{
  "n_layer": 26,
  "d_model": 320,
  "n_head": 5,
  "n_kv_head": 5,
  "head_dim": 64,
  "d_mlp": 1280,
  "vocab_size": 2531,
  "activation": "geglu",
  "norm": "rmsnorm",
  "norm_place": "pre",
  "norm_eps": 1e-05,
  "positions": "learned",
  "qk_norm": false,
  "attn_scale": 0.125,
  "bias": "none",
  "tie_embeddings": true,
  "parallel_block": false,
  "init": "orth",
  "init_std_qkv": 0.0241,
  "init_std_o": 0.0,
  "init_std_up": 0.0241,
  "init_std_down": 0.0,
  "optimizer": "adamw",
  "lr": 0.00147,
  "lr_mult_qkv": 0.4,
  "beta1": 0.95,
  "beta2": 0.98,
  "lr_head": 0.00644,
  "grad_clip": 1.0,
  "warmup_steps": 233,
  "schedule": "wsd",
  "decay_fraction": 1.0,
  "decay_shape": "linear",
  "final_lr_fraction": 0.0,
  "batch_tokens": 131072,
  "seq_len": 512,
  "doc_mask": false,
  "train_tokens": 727200000,
  "steps": 5549,
  "dataset": "wikipedia_en"
}
MLP neurons of a small language model. Each row is named by its layer, matrix (down: output weights) and neuron, and shows model dimensions 192-319. Each number is 200 + 40 x the weight over its row's rms, rounded and kept within 0 to 999. A neuron's up and down rows have the sign that makes its largest values positive.
After each neuron's rows, "fires before" lists the tokens most often just after its 100 highest values on Wikipedia text that the model never trained on.

L6.down405,173,157,225,254,219,173,181,217,156,233,240,201,179,191,219,265,212,137,217,263,222,249,220,174,161,106,155,198,242,234,211,210,154,174,244,187,293,158,161,209,250,233,153,232,281,187,220,170,194,208,185,197,167,181,239,185,203,190,197,151,187,187,198,159,198,184,166,200,190,172,202,119,187,141,144,186,277,317,255,172,178,206,234,194,96,171,143,202,145,254,243,227,171,188,171,242,236,194,158,189,255,155,239,227,196,127,195,198,235,299,239,214,209,225,193,206,196,148,182,222,189,143,226,217,164,190,300,248
fires before: "y ", "ic ", "ical ", "of ", "th", "e"

L10.down819,141,213,139,193,89,218,194,196,162,214,209,200,211,176,149,149,180,225,138,253,186,216,175,187,264,189,239,119,182,175,203,152,224,218,173,235,223,196,187,226,134,301,235,242,191,296,214,150,261,197,213,199,163,246,184,134,206,153,251,147,154,214,193,211,181,225,223,166,252,207,227,176,209,213,118,160,188,202,138,148,187,183,213,265,170,234,168,214,217,214,209,146,178,174,166,210,225,250,303,205,274,207,245,215,167,144,255,207,213,227,205,192,162,286,229,275,241,243,232,202,291,166,209,260,234,238,235,158
fires before: "| ", "\n\n", "(", "|"

L19.down836,228,213,220,236,197,226,89,132,156,230,168,197,200,187,178,244,192,164,144,141,231,170,274,161,191,195,199,180,200,228,166,200,198,167,222,279,225,210,164,222,218,195,237,228,193,193,224,134,162,164,118,242,271,205,146,221,266,209,164,229,219,193,250,197,205,209,176,231,236,187,163,177,154,177,150,214,208,219,164,175,237,237,253,213,224,200,206,186,201,248,173,306,231,271,296,264,161,257,201,174,219,188,202,216,194,207,202,152,270,240,198,201,197,238,278,169,164,177,208,214,119,260,262,189,210,209,240,236
fires before: "to ", "in ", "on ", "with ", "as ", "from "

L8.down776,196,200,193,315,161,209,208,202,160,265,213,270,254,182,199,192,233,228,192,266,208,188,191,177,204,187,252,205,178,170,218,226,214,140,209,242,315,258,155,248,168,202,201,208,292,176,152,226,160,161,204,170,198,216,235,218,190,175,174,179,181,160,161,190,210,226,215,184,271,247,211,164,152,246,176,134,202,181,196,305,221,210,204,156,169,253,206,188,213,211,214,147,201,242,229,206,144,160,158,188,207,198,230,128,183,190,197,174,198,206,256,263,219,264,222,176,191,180,128,245,213,208,210,165,231,285,295,217
fires before: "("

L8.down697,194,217,174,198,175,216,232,162,223,172,198,270,202,191,166,201,228,240,223,268,217,260,215,142,252,199,202,197,154,120,194,173,190,97,209,204,171,226,255,211,208,185,212,288,250,330,143,178,153,180,179,204,173,239,206,205,186,221,148,214,205,169,211,147,223,192,226,229,240,161,287,252,147,291,133,190,183,229,199,230,168,193,170,275,161,230,145,97,281,206,202,239,173,262,261,167,202,161,197,128,225,213,219,220,199,146,218,201,184,150,186,207,230,229,156,203,290,263,165,199,203,222,200,184,185,209,249,217
fires before: "(", "3 ", "App"

L10.down103,210,238,231,239,145,225,230,213,248,117,199,227,243,182,157,184,214,208,254,177,185,208,173,137,180,201,152,151,208,243,192,183,227,128,205,210,175,228,151,196,140,225,217,171,218,316,105,234,172,231,225,227,209,249,175,182,166,303,311,178,233,156,184,134,203,188,197,157,250,249,182,260,162,260,228,174,154,178,167,185,209,192,156,233,248,133,186,199,236,217,210,166,198,268,251,177,166,218,217,170,279,193,230,247,247,176,175,216,249,181,213,198,165,158,270,208,175,241,171,234,226,229,178,199,228,244,205,204
fires before: "(", "\n", "g"

L9.down1209,194,273,211,227,185,211,185,209,185,253,137,190,162,217,197,178,244,244,153,159,223,273,176,204,168,163,158,208,181,254,199,156,208,119,270,193,251,273,159,174,187,218,219,249,254,240,143,201,193,205,225,95,175,186,229,115,166,86,158,194,209,182,158,157,200,218,195,209,182,249,238,228,201,156,251,233,248,232,217,149,242,196,192,211,136,180,170,155,163,196,218,179,160,258,266,205,138,126,227,245,274,207,185,192,219,111,169,246,217,107,166,139,233,222,178,191,222,179,151,155,181,149,217,219,184,220,171,184
fires before: "to ", "te ", "ers ", "ted ", "ten ", "enti"

L3.down653,229,183,199,179,214,220,107,157,242,230,203,256,170,258,185,141,146,247,228,218,118,196,174,200,189,215,213,167,199,199,181,180,244,187,179,268,217,272,247,222,186,156,173,196,141,188,224,227,237,198,205,212,263,215,156,171,233,183,150,226,209,250,214,213,180,136,175,122,198,209,206,217,253,312,177,160,202,144,172,121,133,190,227,210,252,236,211,153,213,213,197,246,187,210,223,195,221,160,203,189,216,233,131,150,152,230,200,212,203,283,169,209,168,181,247,280,201,212,202,194,200,256,211,162,195,268,113,246
fires before: "| ", "- ", "in ", "(", "|"

L9.down499,175,208,226,206,176,239,194,184,120,196,226,155,184,192,94,208,219,240,219,215,169,216,208,148,241,210,209,192,218,203,242,133,203,123,150,71,180,194,238,151,188,221,206,193,173,213,112,209,176,208,273,262,172,241,220,202,254,235,190,208,162,232,148,191,231,169,184,263,143,264,223,191,187,158,167,110,214,206,219,223,149,163,154,216,203,187,171,172,240,134,198,182,215,167,243,239,172,195,262,191,207,243,167,221,206,221,171,200,225,111,286,245,231,123,174,245,228,221,134,223,219,214,164,186,225,167,192,194
fires before: "(", ": ", "App", "th"

L19.down796,195,240,268,232,152,168,173,153,171,214,227,115,217,173,231,156,232,196,251,196,212,156,166,178,195,201,212,153,134,159,235,240,187,175,199,240,202,244,264,175,242,216,207,164,233,180,195,155,217,208,183,216,320,243,107,228,269,140,206,232,187,161,183,241,204,190,260,165,183,241,154,208,215,165,198,224,247,264,257,201,230,237,123,156,208,158,215,216,169,181,232,268,208,238,194,194,209,222,170,190,210,166,242,114,283,209,229,196,199,189,156,184,209,287,217,124,226,238,223,136,207,174,250,213,160,204,281,181
fires before: "on ", "by ", "in ", "to ", "from "